MLP neurons of a small language model. Each row is named by its layer, matrix (gate and up: input weights; down: output weights) and neuron, and shows model dimensions 32-159. Each number is 200 + 40 x the weight over its row's rms, rounded and kept within 0 to 999. A neuron's up and down rows have the sign that makes its largest values positive.
After each neuron's rows, "fires after" lists the tokens most often just before its 100 highest values on Wikipedia text that the model never trained on.

L5.gate60,248,214,288,260,227,154,213,255,277,232,165,180,266,262,258,123,184,242,190,159,172,216,187,199,246,170,252,263,225,170,193,125,136,126,150,204,246,160,169,224,198,267,199,144,220,186,273,209,207,268,144,243,163,195,236,226,122,226,212,142,238,231,227,201,170,202,222,225,219,219,192,210,196,242,232,144,237,194,147,215,216,130,161,179,148,222,190,223,256,227,222,128,248,247,177,200,263,229,232,219,197,217,189,144,200,243,262,226,244,230,230,202,169,258,235,286,220,222,119,120,142,237,282,178,183,225,221,190
L5.up60,260,248,197,236,243,152,175,184,186,203,212,72,150,276,180,115,250,240,233,131,150,137,167,191,189,245,173,199,227,231,218,202,234,260,217,181,289,206,143,166,195,227,204,225,182,189,173,179,208,214,142,144,181,199,254,215,156,247,130,230,210,317,234,178,154,133,243,237,213,219,213,188,228,213,183,230,235,148,229,208,150,208,211,201,132,239,230,162,179,233,259,136,153,157,198,210,206,192,192,256,172,224,132,163,182,244,241,228,200,255,286,190,158,237,242,232,142,286,193,142,198,210,223,278,222,234,194,288
L5.down60,211,132,295,162,273,284,220,216,181,184,218,244,100,272,195,207,240,100,137,196,253,146,220,214,211,160,200,152,144,231,188,161,197,253,182,182,166,168,250,198,216,274,272,199,176,171,200,181,126,229,256,140,258,194,169,270,189,238,232,108,194,212,229,176,153,263,234,183,173,223,215,239,209,192,147,144,251,196,174,205,137,214,215,134,191,226,180,168,176,235,192,207,208,201,166,207,232,228,204,170,258,187,256,179,252,221,274,117,230,212,168,150,249,243,225,205,222,199,242,216,266,171,221,176,146,132,226,214
fires after: "ra", "ou", " Comm", "ro", " f", " V"

L9.gate291,278,237,150,182,159,190,194,259,200,239,189,167,224,270,255,154,155,140,264,158,149,175,150,150,200,174,202,185,156,196,193,239,225,239,195,241,227,180,135,207,106,185,248,249,233,229,255,176,183,210,189,179,174,231,215,147,240,236,210,261,189,210,157,113,289,256,186,188,190,206,183,232,211,192,180,172,118,208,274,243,138,288,183,245,215,232,199,280,121,195,150,218,253,209,193,186,196,259,229,252,258,186,184,261,201,254,160,217,192,173,195,147,255,243,171,172,177,220,194,164,151,154,203,234,198,126,135,244
L9.up291,174,243,173,180,220,150,254,230,168,217,136,238,202,217,153,218,21,183,157,183,145,182,93,199,211,209,248,214,211,223,199,229,264,172,181,177,203,240,120,136,167,214,234,252,216,244,268,146,197,165,193,206,221,211,172,160,207,229,221,251,196,212,132,171,250,242,234,249,191,225,208,210,168,245,168,242,192,212,131,166,182,178,220,198,133,167,222,241,162,163,197,276,287,180,263,145,200,202,195,191,185,197,195,146,214,160,178,207,190,226,305,230,218,261,226,187,145,235,174,231,191,261,202,193,221,168,171,191
L9.down291,221,234,205,167,190,200,208,210,220,166,210,185,186,219,201,223,130,117,212,257,175,183,213,194,178,217,195,242,227,160,233,149,203,230,209,212,220,212,156,217,236,235,234,219,178,178,193,224,215,292,153,141,211,227,135,238,221,200,195,143,167,161,255,176,222,155,173,209,232,147,115,216,251,277,139,203,268,156,226,167,237,194,225,224,207,233,159,180,274,192,192,217,158,191,201,275,156,234,235,192,91,205,225,173,125,186,208,249,180,182,255,195,188,246,215,209,205,195,109,218,127,120,219,177,208,220,79,217
fires after: " /", " a", " W", " was", " L", ":"

L7.gate229,187,184,222,217,150,233,158,255,170,199,120,121,243,199,271,165,157,225,256,115,188,250,192,202,185,158,181,263,228,198,197,169,176,156,153,174,208,216,259,140,185,225,100,262,247,164,204,203,217,126,146,230,206,104,121,169,228,196,183,187,157,203,273,252,207,179,242,205,209,162,215,243,222,178,158,237,246,188,215,214,182,230,263,253,193,152,217,237,230,234,190,183,165,258,192,241,257,227,182,280,185,131,211,215,171,222,223,239,181,222,207,248,213,207,250,158,123,184,205,185,188,178,287,212,185,190,177,221
L7.up229,154,202,219,145,155,82,204,202,207,233,301,166,180,150,180,177,263,272,202,168,164,202,231,138,245,245,209,268,159,202,282,217,189,157,227,182,298,186,132,293,199,213,237,133,256,203,259,206,162,228,182,139,160,87,240,214,188,165,185,189,251,229,213,126,207,187,196,184,268,183,186,238,145,208,260,175,177,252,182,212,204,195,169,237,198,140,159,108,205,184,195,177,231,206,158,208,210,245,201,159,200,265,209,195,184,217,141,199,189,201,262,205,177,225,183,200,207,171,225,243,181,160,189,167,191,164,167,170
L7.down229,234,178,242,172,282,214,180,168,168,196,165,133,236,154,314,190,159,240,197,209,256,166,261,239,125,287,172,194,189,126,188,236,101,164,188,136,167,207,247,154,174,210,223,245,244,229,178,201,220,149,221,163,159,172,236,221,208,166,206,191,151,253,200,235,195,231,199,188,212,168,166,159,198,284,145,188,200,238,196,257,157,201,212,184,114,154,194,181,161,167,183,200,139,103,243,217,215,255,228,201,220,298,234,133,232,221,210,145,226,191,201,145,231,151,111,201,279,232,236,189,196,229,208,178,177,202,244,147
fires after: " r", " R", " feat", "/", "r", " M"

L5.gate200,176,168,177,187,264,198,181,255,250,231,252,154,157,154,246,148,240,230,144,221,139,220,233,196,126,253,194,232,272,209,183,162,219,167,151,150,156,199,259,140,258,241,260,181,137,277,198,173,216,253,232,196,195,155,194,249,248,214,236,178,213,224,229,223,204,180,253,192,188,135,224,196,188,227,189,240,144,171,254,235,193,224,127,204,175,142,228,136,170,272,183,193,262,189,191,181,196,133,196,166,170,271,141,268,253,207,161,188,177,224,169,133,219,178,175,202,181,263,261,211,264,186,196,193,198,193,151,215
L5.up200,219,178,196,195,263,237,179,175,167,158,253,181,197,239,103,208,164,238,160,264,93,200,202,218,229,213,177,182,171,215,140,253,216,259,198,148,193,243,171,199,233,191,223,168,208,187,197,300,230,225,214,186,271,254,174,202,202,122,178,200,217,168,137,224,218,247,146,224,160,215,167,176,239,166,241,203,216,198,202,161,156,185,165,193,169,219,176,137,262,144,131,182,204,139,178,258,187,151,112,173,205,173,248,230,180,198,195,247,220,205,306,225,233,193,179,206,147,235,153,155,250,155,143,161,185,292,204,191
L5.down200,231,205,214,207,149,255,251,218,181,245,204,221,217,128,147,234,189,163,180,217,171,184,226,172,181,276,147,231,219,306,213,183,206,159,245,194,225,102,176,158,185,191,164,190,197,163,291,155,153,159,191,242,175,227,146,169,233,167,267,201,138,219,169,217,118,207,276,192,225,215,227,128,208,227,166,288,194,212,225,218,185,188,144,158,190,143,126,175,209,225,264,262,226,179,183,184,107,170,213,239,218,209,189,181,244,182,121,264,251,177,220,130,165,218,246,215,211,160,216,258,213,257,255,199,266,212,213,156
fires after: "ed", " J", " due", "|---|---", " B"

L8.gate304,257,178,195,217,191,220,220,283,132,249,106,202,269,220,171,144,238,94,200,195,153,207,253,166,166,248,221,194,160,194,162,262,193,226,189,153,184,217,184,197,176,222,218,230,200,207,205,245,233,190,170,185,286,220,239,201,246,222,198,203,237,261,134,144,204,112,194,190,156,243,253,188,232,161,231,171,194,154,247,171,238,174,202,257,218,200,168,221,212,208,150,166,216,137,288,212,138,175,165,201,164,241,221,135,196,190,121,246,167,243,225,207,184,167,228,223,186,141,165,232,209,229,220,215,168,210,153,203
L8.up304,171,241,182,120,163,260,218,208,180,130,250,137,141,196,239,160,185,177,163,192,191,139,236,225,169,256,213,115,147,196,198,183,192,236,282,127,193,242,156,251,133,278,225,162,200,205,211,146,164,193,167,203,219,224,216,166,143,214,247,238,271,234,237,179,152,148,171,288,110,181,222,171,222,262,241,222,205,198,196,144,172,225,160,223,159,149,204,238,128,180,143,254,226,177,204,244,205,226,187,202,261,225,130,168,191,262,182,255,193,210,245,191,175,163,138,122,158,141,243,179,218,221,174,218,220,203,221,226
L8.down304,179,229,184,250,292,110,216,159,245,172,139,235,195,168,168,197,138,247,196,251,235,224,219,186,201,228,159,221,260,173,209,212,251,256,192,256,187,162,165,158,188,178,242,186,273,226,150,277,220,236,156,206,161,171,143,200,227,161,276,250,213,173,276,216,246,194,152,149,183,198,226,256,197,266,130,257,144,211,162,161,256,199,210,175,157,200,144,214,257,169,182,189,191,189,209,220,112,199,220,244,113,186,220,235,191,239,168,204,184,240,171,238,238,131,181,224,225,246,235,250,210,293,226,214,211,136,210,225
fires after: " a", "al", " j", " l"

L5.gate16,194,271,224,180,197,199,149,182,226,213,212,205,225,213,209,216,225,208,163,203,257,108,245,170,180,220,189,280,172,172,256,208,129,288,239,196,179,190,195,143,234,206,195,187,178,183,168,226,252,247,169,143,203,170,220,180,220,126,156,214,129,111,205,147,206,270,197,168,159,255,251,252,205,212,196,252,262,232,221,155,190,142,159,179,225,274,206,192,199,225,211,188,158,155,271,239,232,171,147,250,125,147,276,164,131,212,177,235,206,218,167,205,231,216,196,266,166,141,234,191,171,216,261,161,273,224,177,229
L5.up16,212,222,191,237,214,168,162,236,235,152,196,192,308,172,273,194,208,270,161,252,184,197,135,283,203,230,129,176,264,273,222,210,161,278,202,194,143,145,228,168,224,193,160,181,174,164,186,190,198,216,176,150,233,94,188,234,198,200,162,136,222,194,247,175,228,237,287,191,290,227,185,168,270,212,192,182,267,197,236,169,255,138,196,205,177,197,164,153,188,188,172,138,215,213,185,189,172,226,192,205,201,222,199,179,250,170,246,148,108,113,228,232,169,185,150,229,207,162,215,183,165,214,268,221,241,195,198,242
L5.down16,254,225,147,214,231,244,220,109,205,169,184,248,183,140,190,133,230,157,171,195,126,198,200,218,207,122,270,275,139,181,212,208,191,244,139,176,194,209,232,194,168,202,245,214,143,219,223,165,155,211,196,127,168,243,237,205,165,229,213,146,189,206,165,204,123,217,227,185,221,177,186,140,174,174,197,241,92,161,217,234,150,223,219,202,208,188,167,203,171,222,193,152,144,239,243,231,150,251,183,276,217,199,123,182,169,142,202,192,145,227,234,178,140,247,145,170,190,278,233,245,212,191,141,161,174,247,176,216
fires after: " res", "iv", "ol", "t", " T", "at"

L5.gate164,227,226,159,197,235,191,242,147,190,259,227,149,182,241,292,162,179,217,247,211,207,274,253,132,192,194,188,224,142,137,271,111,239,236,176,177,253,219,188,196,187,254,162,176,242,196,247,224,238,288,175,227,226,174,191,180,190,218,209,236,194,152,234,237,241,249,304,170,167,189,230,218,201,223,144,143,192,226,253,175,228,204,207,220,172,278,233,221,219,255,258,247,208,134,155,216,165,95,212,232,186,169,178,167,337,166,182,265,201,153,192,198,238,211,151,211,202,275,209,123,129,226,206,218,252,224,182,193
L5.up164,216,208,125,210,185,229,142,176,224,215,180,143,192,189,149,165,245,204,209,158,329,276,236,182,164,156,246,159,219,260,208,153,137,230,268,178,201,126,161,229,151,138,256,181,236,226,202,263,225,202,227,140,168,221,207,229,200,237,232,267,197,160,208,179,178,173,299,271,239,166,226,222,186,181,166,255,162,182,178,256,137,126,175,210,206,200,191,262,268,237,186,222,197,197,170,216,195,163,195,94,211,212,122,130,273,292,217,235,189,176,200,200,144,185,166,254,193,198,212,179,206,166,195,105,174,173,196,241
L5.down164,135,187,241,192,234,155,238,193,213,189,182,213,245,159,110,182,196,200,180,228,239,198,238,103,166,195,163,181,170,193,297,242,171,199,151,182,143,178,136,268,165,148,199,271,274,204,191,210,197,202,282,121,164,191,192,234,172,98,194,188,172,298,163,206,260,203,213,194,237,140,182,194,198,221,168,175,138,192,240,251,273,251,275,161,243,179,206,207,206,172,208,204,167,205,222,196,220,183,203,211,146,238,186,255,139,166,222,182,134,263,207,263,223,225,216,213,142,157,192,220,163,212,127,228,177,149,193,147
fires after: "o", "ro", "pe", "ra", "le", " so"

L5.gate175,184,298,227,232,256,130,194,197,216,178,229,206,220,237,211,189,218,242,102,153,199,272,216,242,237,160,185,216,236,194,237,202,239,263,199,210,164,158,169,247,180,246,237,206,268,215,218,111,263,188,146,188,218,230,199,260,161,200,278,239,176,210,204,249,149,171,300,178,174,135,153,200,191,238,246,248,223,206,238,146,213,192,257,212,162,208,203,196,224,226,199,193,144,238,214,256,222,149,132,222,238,101,173,149,174,199,265,250,275,169,185,158,210,176,238,204,148,179,222,229,205,216,185,159,127,152,177,127
L5.up175,165,251,96,225,204,230,121,219,311,258,209,166,121,292,216,237,227,220,220,221,272,253,223,162,197,125,198,187,137,202,181,241,175,140,209,231,199,211,197,193,165,194,227,151,199,281,241,193,222,133,224,192,248,224,214,225,134,231,175,229,184,194,188,195,216,215,179,248,198,253,159,178,257,193,184,294,170,188,202,238,206,209,177,148,177,244,230,202,137,232,163,177,180,189,206,213,162,184,222,199,105,95,248,220,216,191,226,159,216,143,193,263,285,256,197,182,184,181,185,240,164,138,215,235,213,172,262,242
L5.down175,289,263,231,135,224,224,172,161,205,108,182,166,215,176,113,233,287,201,195,161,244,199,209,261,190,220,284,236,180,173,211,218,148,200,183,267,220,173,132,171,258,221,164,239,286,168,228,179,208,256,270,183,137,204,202,281,179,165,200,157,224,190,230,247,248,191,185,132,210,179,269,184,209,236,209,186,161,193,258,140,264,196,168,192,232,205,182,183,281,222,235,169,170,200,158,187,163,227,211,216,218,183,248,165,199,181,185,190,209,186,204,196,179,220,210,196,143,98,162,131,155,221,162,230,152,265,172,205
fires after: "ide", " T", " ch", "ol", " m", " int"

L5.gate161,251,213,226,236,158,223,167,257,222,251,206,148,216,266,211,123,203,266,149,235,189,183,144,183,146,109,232,270,154,206,209,168,182,251,237,200,174,229,204,135,213,195,186,108,238,228,287,129,232,187,138,206,197,206,180,173,192,248,194,231,256,185,254,216,214,164,253,154,268,254,140,204,226,181,227,212,218,260,191,197,232,113,196,184,140,226,125,182,148,204,125,171,204,213,161,213,188,157,191,194,159,178,246,210,187,262,265,167,149,129,145,195,281,157,174,214,190,198,210,149,147,179,165,191,238,195,207,219
L5.up161,186,219,228,194,217,215,196,257,197,250,170,185,160,252,232,236,218,172,172,214,200,184,160,163,183,157,106,152,158,160,218,206,78,301,172,229,177,205,177,209,137,182,232,207,190,291,162,113,246,215,189,158,206,242,235,166,172,208,173,161,229,254,178,199,140,165,131,250,228,315,253,179,142,190,204,184,125,116,206,176,186,208,181,218,258,185,201,128,196,219,250,182,203,229,216,215,236,208,136,186,191,230,217,154,243,227,163,171,218,183,237,138,202,163,196,226,149,188,191,145,291,182,241,171,284,198,123,217
L5.down161,216,176,178,203,275,280,177,166,203,186,178,192,155,214,244,200,166,118,179,126,287,152,187,240,247,206,164,239,177,163,223,256,171,206,176,221,173,217,142,211,214,165,183,189,171,207,192,242,186,233,149,197,201,287,198,220,197,143,196,237,228,137,210,222,220,166,177,133,176,180,224,273,276,136,177,176,190,247,148,213,145,203,175,261,205,194,158,153,217,183,170,176,147,269,255,208,200,179,207,254,226,195,193,170,185,148,232,159,129,155,269,173,133,192,198,263,209,195,165,233,205,93,225,105,240,235,162,247
fires after: "at", " min", "arl", "iv", " sec"

L5.gate174,161,129,231,178,294,156,229,256,231,225,212,210,231,229,215,188,222,149,216,194,151,214,163,191,192,267,243,246,269,243,156,219,210,229,193,144,208,191,202,119,196,185,206,236,256,228,169,190,212,234,212,219,158,160,176,103,148,179,182,159,219,177,252,220,212,267,240,179,152,198,321,195,235,172,229,212,195,237,262,209,165,206,239,207,238,147,177,209,179,235,222,154,201,187,258,120,222,138,236,161,197,161,193,201,196,190,189,177,290,218,254,220,152,222,250,230,189,175,293,200,221,208,160,207,218,177,203,235
L5.up174,166,168,182,214,164,152,234,228,246,153,180,194,192,167,179,144,118,203,235,251,227,244,162,201,165,196,147,223,206,172,196,132,217,280,194,115,250,201,223,236,142,214,171,185,240,199,180,164,126,128,262,257,178,242,173,175,85,252,176,244,251,225,177,154,210,121,201,225,179,119,184,171,188,243,204,253,211,209,192,163,164,197,246,209,244,183,273,214,207,189,312,193,254,168,141,255,240,240,181,110,271,214,242,204,218,196,182,236,190,146,131,219,199,172,238,229,203,232,202,168,213,192,245,184,204,208,186,245
L5.down174,265,134,213,207,175,233,124,202,173,184,290,231,157,282,57,167,137,184,189,206,138,210,197,174,278,158,225,144,245,172,219,150,165,236,199,234,210,200,186,191,174,267,214,180,175,202,219,110,234,154,236,222,249,164,199,247,162,173,140,198,245,197,222,168,189,225,270,141,182,184,191,199,240,155,176,212,212,178,190,177,156,199,174,200,221,198,226,206,219,221,249,183,214,256,144,195,227,160,137,180,105,178,272,180,210,261,206,223,159,193,189,106,156,163,155,126,192,145,170,212,140,238,209,215,184,161,217,173
fires after: " Gr", "r", " wh", " Sh", "h", " S"

L7.gate82,165,220,246,136,191,191,171,208,222,163,316,185,211,168,224,146,146,184,177,259,151,266,235,112,151,182,176,179,191,243,241,182,113,183,171,149,150,225,251,225,211,197,228,150,193,196,216,178,155,256,158,243,257,235,275,195,262,257,217,210,227,207,132,226,177,200,235,169,276,222,212,253,186,124,252,146,254,211,176,155,123,187,261,237,134,214,155,209,293,186,195,222,236,214,178,190,202,216,199,217,203,114,250,255,169,177,186,216,229,231,203,177,165,217,209,194,145,217,171,235,222,281,195,219,163,181,186,133
L7.up82,197,191,218,210,233,240,196,190,203,231,227,184,175,235,199,273,195,209,197,219,158,95,226,169,206,185,158,187,199,206,224,183,200,268,267,177,184,107,205,228,256,227,196,212,164,205,193,164,300,175,286,200,203,43,217,218,247,165,241,279,283,161,165,202,194,174,186,128,230,203,199,164,124,268,147,237,155,173,292,239,222,236,166,231,243,216,174,201,195,190,228,197,105,198,182,225,160,201,171,174,198,157,251,177,190,175,148,243,191,217,213,138,241,183,217,198,166,208,133,216,240,210,221,205,246,249,143,218
L7.down82,200,139,86,181,184,194,217,243,211,195,169,187,189,149,155,202,197,162,132,294,204,223,161,217,172,184,154,282,188,211,208,214,195,191,182,204,193,272,158,224,232,198,234,162,204,164,179,167,206,117,182,209,212,283,186,268,210,201,135,212,209,219,186,254,125,189,168,183,201,246,231,173,231,134,251,207,233,235,224,284,184,291,186,199,196,249,186,196,195,215,171,268,249,239,206,181,214,203,118,148,183,195,179,215,251,223,149,243,172,278,186,155,224,242,247,194,176,206,193,182,208,131,189,160,237,227,145,184
fires after: " |", ",", ":", " to", " the"

L8.gate270,143,182,247,272,164,173,204,186,212,192,183,240,245,267,131,221,187,211,273,176,183,163,187,221,199,146,142,176,179,183,197,140,207,296,234,165,196,197,108,234,203,155,70,128,209,180,182,142,263,271,120,242,209,220,218,254,181,170,234,234,198,186,182,161,202,206,182,183,209,259,209,213,158,124,143,189,205,196,171,149,243,160,221,227,130,264,213,127,192,225,219,192,191,184,214,200,195,144,126,224,141,212,265,233,247,212,197,214,206,175,222,238,156,221,233,196,180,170,207,158,206,161,219,281,251,147,166,157
L8.up270,134,171,232,177,212,179,217,217,250,200,211,188,194,271,172,186,201,152,219,133,197,206,148,224,186,233,144,231,193,194,205,146,185,243,211,171,214,218,168,216,168,141,244,150,178,202,155,208,146,193,205,208,290,210,210,215,100,124,135,241,92,215,189,226,165,175,180,231,205,200,304,218,204,196,220,171,275,205,253,197,132,231,222,190,214,174,89,144,249,235,132,144,215,159,205,170,127,158,191,258,193,162,207,182,220,190,190,227,185,199,169,217,190,126,158,176,164,184,168,175,282,311,213,190,206,183,153,212
L8.down270,219,219,198,220,195,249,147,231,127,248,180,222,202,212,181,168,195,189,215,165,188,209,255,246,203,192,177,166,221,191,250,171,231,213,105,161,230,132,168,261,171,132,194,217,218,199,191,223,164,180,186,108,219,194,261,198,226,266,204,140,181,138,163,192,221,153,148,132,213,221,195,234,206,159,190,245,189,150,171,232,170,194,166,213,189,155,202,211,159,171,252,184,145,225,211,157,288,236,217,214,155,204,288,225,191,176,196,161,289,155,202,158,229,287,229,198,213,116,221,144,246,141,258,191,266,98,182,200
fires after: " a", " ar", " H", " K", "s", " Ar"

L2.gate86,140,152,215,175,250,194,130,180,249,277,226,131,262,165,213,131,218,175,251,198,191,162,119,201,121,189,269,295,185,233,160,177,204,220,166,215,291,186,265,251,196,212,230,231,177,195,239,174,137,263,208,261,243,230,165,194,148,229,246,175,257,188,186,212,237,200,253,175,225,139,244,263,175,234,158,204,232,231,130,265,153,228,203,183,168,202,156,241,222,225,197,185,224,226,188,205,102,139,250,219,224,242,237,187,225,188,202,160,262,238,141,233,173,198,285,178,217,209,175,93,240,200,184,226,224,149,220,168
L2.up86,107,219,205,255,247,213,133,164,241,173,202,253,191,143,173,209,198,248,154,253,200,183,124,189,133,246,151,254,170,214,197,180,176,176,160,77,257,179,193,211,265,243,195,185,189,222,245,190,200,226,149,249,186,192,137,214,193,198,226,144,246,239,209,209,173,199,184,218,146,201,291,219,241,243,232,178,219,255,203,202,281,145,240,194,257,201,155,203,268,196,199,164,223,248,200,229,144,265,129,127,211,115,164,197,200,199,173,213,183,186,262,200,195,199,251,181,180,175,115,210,250,244,214,240,203,220,188,212
L2.down86,148,193,281,192,221,133,221,123,240,149,198,126,190,170,170,246,241,256,164,144,130,240,188,213,164,193,185,241,155,246,230,253,186,222,191,213,249,254,182,279,204,155,193,154,177,230,225,227,210,125,190,205,148,190,130,177,227,212,254,223,212,239,203,128,200,250,217,215,150,265,282,185,226,263,177,262,208,265,188,238,181,214,206,240,227,235,255,194,142,156,237,228,217,135,222,168,247,208,214,201,198,227,186,235,192,206,178,258,215,101,233,174,159,197,172,130,201,228,132,222,222,181,198,194,153,234,189,205
fires after: ".S", " S", "z", " United", " No", " U"

L5.gate228,204,175,221,227,237,155,207,186,266,232,164,199,268,237,219,196,144,206,294,199,159,165,252,170,150,192,208,187,206,216,235,123,207,187,167,231,207,170,207,180,143,199,197,125,180,216,150,231,153,199,231,206,173,182,230,183,205,237,237,190,174,140,237,268,184,194,229,119,263,190,283,178,211,197,258,240,238,185,214,169,188,239,119,258,161,184,242,117,193,190,214,208,219,255,227,202,204,212,180,212,190,226,184,206,253,182,200,211,179,197,203,235,252,182,130,212,188,206,329,225,187,170,278,196,194,194,96,208
L5.up228,218,212,143,221,172,197,216,192,139,180,264,148,214,192,172,246,229,206,119,186,157,184,170,211,162,167,150,198,154,202,241,131,177,230,132,175,200,313,162,204,264,174,196,205,172,176,238,263,147,247,161,234,205,145,185,219,246,148,146,220,163,239,157,144,249,213,249,232,212,177,262,156,240,199,256,236,132,271,227,217,181,213,206,192,208,184,111,164,239,202,256,241,158,189,231,173,220,163,172,212,220,147,110,246,252,230,223,202,217,140,190,251,186,152,216,186,195,235,134,152,179,146,188,205,217,202,195,254
L5.down228,155,189,218,289,209,179,214,202,228,252,242,132,234,243,194,147,236,203,195,182,170,163,226,136,303,194,166,272,226,159,181,202,136,64,200,287,152,186,153,245,191,253,263,205,197,173,213,250,154,216,228,144,200,187,191,161,141,212,195,200,269,228,251,190,183,202,172,201,142,225,183,188,172,206,224,257,190,228,146,186,181,234,201,189,230,223,210,194,184,197,237,174,137,204,238,264,224,233,216,187,181,252,183,106,196,218,267,169,195,169,155,161,171,183,169,157,195,186,217,279,204,193,145,195,192,198,115,217
fires after: " g", " G", " t", "G", " Ch", " Bl"

L5.gate70,262,156,220,170,177,251,191,181,185,114,186,185,208,202,154,180,206,184,198,223,191,253,140,251,185,237,188,204,194,142,222,199,184,218,207,196,264,155,243,181,137,203,233,180,209,166,296,152,253,250,211,167,207,178,211,255,220,213,240,191,230,138,209,237,221,225,235,189,215,229,237,137,210,191,218,291,169,260,226,312,207,163,155,195,219,162,190,163,149,206,211,201,212,212,227,151,159,221,151,169,163,171,200,199,260,174,165,167,215,237,202,164,259,214,325,274,207,201,265,189,225,163,215,231,267,200,182,261
L5.up70,198,186,212,193,178,182,228,163,206,264,164,178,208,123,246,161,181,236,244,207,226,206,134,138,228,169,158,140,173,171,218,270,161,312,189,168,169,174,239,185,96,237,152,230,193,224,223,126,240,199,215,192,97,269,239,187,176,253,204,117,217,262,185,144,173,208,221,176,191,188,214,224,207,205,217,194,222,168,181,135,220,209,247,268,157,251,215,255,221,200,221,321,149,197,191,249,213,175,181,236,224,196,215,229,201,183,226,195,228,172,235,211,199,133,241,173,179,207,261,182,182,189,224,234,150,196,174,173
L5.down70,225,138,232,173,254,277,168,237,207,153,186,170,177,297,243,214,179,271,169,205,207,168,214,204,206,151,229,190,229,241,188,176,198,279,178,214,201,233,205,142,181,196,162,217,242,179,231,244,147,243,168,117,214,205,165,193,186,180,227,211,136,187,207,189,231,198,181,183,193,249,199,269,160,234,212,171,207,214,241,231,144,242,277,147,200,277,152,226,198,184,187,168,225,134,205,128,259,216,213,201,185,190,260,206,220,198,202,243,133,151,129,197,130,140,172,294,189,271,195,236,222,126,199,176,230,178,243,224
fires after: " U", "U", " Gr", "A", " al", "ut"

L2.gate7,109,245,241,181,144,216,176,288,237,246,169,174,199,158,199,165,185,187,229,280,202,242,215,186,185,227,168,211,216,256,227,220,210,299,300,154,192,160,209,251,253,242,227,195,286,184,241,136,222,196,163,240,210,210,212,168,189,173,178,147,257,195,219,137,158,191,81,147,153,167,242,149,248,99,157,262,276,174,256,185,155,175,222,203,224,207,209,172,201,203,163,180,260,79,224,262,231,246,247,244,212,220,232,212,185,167,256,202,212,184,270,244,180,183,192,215,206,198,222,172,173,255,168,168,192,231,182,187
L2.up7,194,149,197,217,250,265,134,202,274,203,184,175,178,151,155,165,256,166,169,231,160,240,163,166,188,218,241,187,244,274,183,221,204,216,251,177,178,214,172,220,248,162,201,142,242,237,209,167,187,150,194,231,118,174,112,238,130,130,186,135,165,126,226,201,197,242,201,205,215,201,243,180,257,171,88,184,260,241,200,216,163,200,250,157,232,145,201,182,203,256,175,190,229,155,254,191,145,178,166,188,261,298,198,273,202,239,194,187,244,189,182,202,139,175,262,192,209,266,207,212,248,265,147,200,191,235,218,199
L2.down7,190,214,178,282,179,165,241,174,181,184,194,131,231,156,139,288,248,184,213,296,228,151,250,176,189,241,217,186,199,169,194,239,176,203,103,198,190,286,134,263,201,247,207,233,271,202,211,143,107,172,277,186,144,260,187,258,192,190,197,212,156,102,237,243,107,180,184,208,222,284,183,210,209,234,254,176,195,249,272,162,226,246,210,207,287,181,231,212,163,180,169,261,179,184,212,216,185,199,156,193,219,167,161,214,207,163,199,169,189,212,163,213,162,189,186,151,239,262,155,185,221,223,185,200,221,142,203,189
fires after: " n", " S", " T", " l", " s", " Sh"

L11.gate14,250,214,144,159,229,248,196,222,250,252,218,263,183,212,201,204,145,258,199,235,243,223,271,145,170,206,277,174,201,240,198,240,312,223,252,189,242,219,187,220,217,197,136,169,133,152,205,176,235,158,183,189,243,152,160,209,184,253,182,202,105,285,203,223,193,246,252,189,212,196,213,197,172,184,181,242,207,252,216,147,199,255,194,118,183,247,266,182,209,201,295,212,255,231,136,217,202,188,179,215,225,248,220,147,220,237,230,221,208,164,191,169,215,197,231,226,193,116,178,236,235,283,245,155,127,213,185,221
L11.up14,166,198,200,202,259,210,178,167,203,260,184,205,246,172,180,203,247,206,242,164,165,232,250,184,200,295,224,150,201,143,167,204,227,284,223,158,232,211,141,203,164,216,252,250,211,175,226,216,209,250,178,253,186,251,188,205,176,176,274,171,170,168,193,178,231,198,242,216,204,259,241,197,161,165,130,245,163,195,187,229,69,150,197,177,128,183,230,241,162,230,142,193,216,191,193,228,128,128,233,177,200,170,173,229,106,161,224,225,93,145,218,274,210,186,248,303,194,218,195,205,197,218,142,201,171,243,136,200
L11.down14,228,213,214,238,159,179,159,168,127,260,199,166,158,179,169,237,154,247,162,193,270,179,157,163,253,199,184,172,140,188,184,139,226,219,210,227,209,175,177,217,226,212,153,197,252,225,78,192,258,225,192,253,299,151,266,231,225,172,180,248,242,274,244,172,245,176,231,142,198,201,229,165,246,200,225,125,180,216,201,182,268,176,237,200,285,156,223,202,213,230,258,217,165,188,227,253,226,185,219,193,174,183,200,233,179,178,255,126,228,179,195,150,177,200,94,214,232,211,165,223,187,147,228,186,219,238,303,267
fires after: " K", " Con", "k", " S", " T", " |"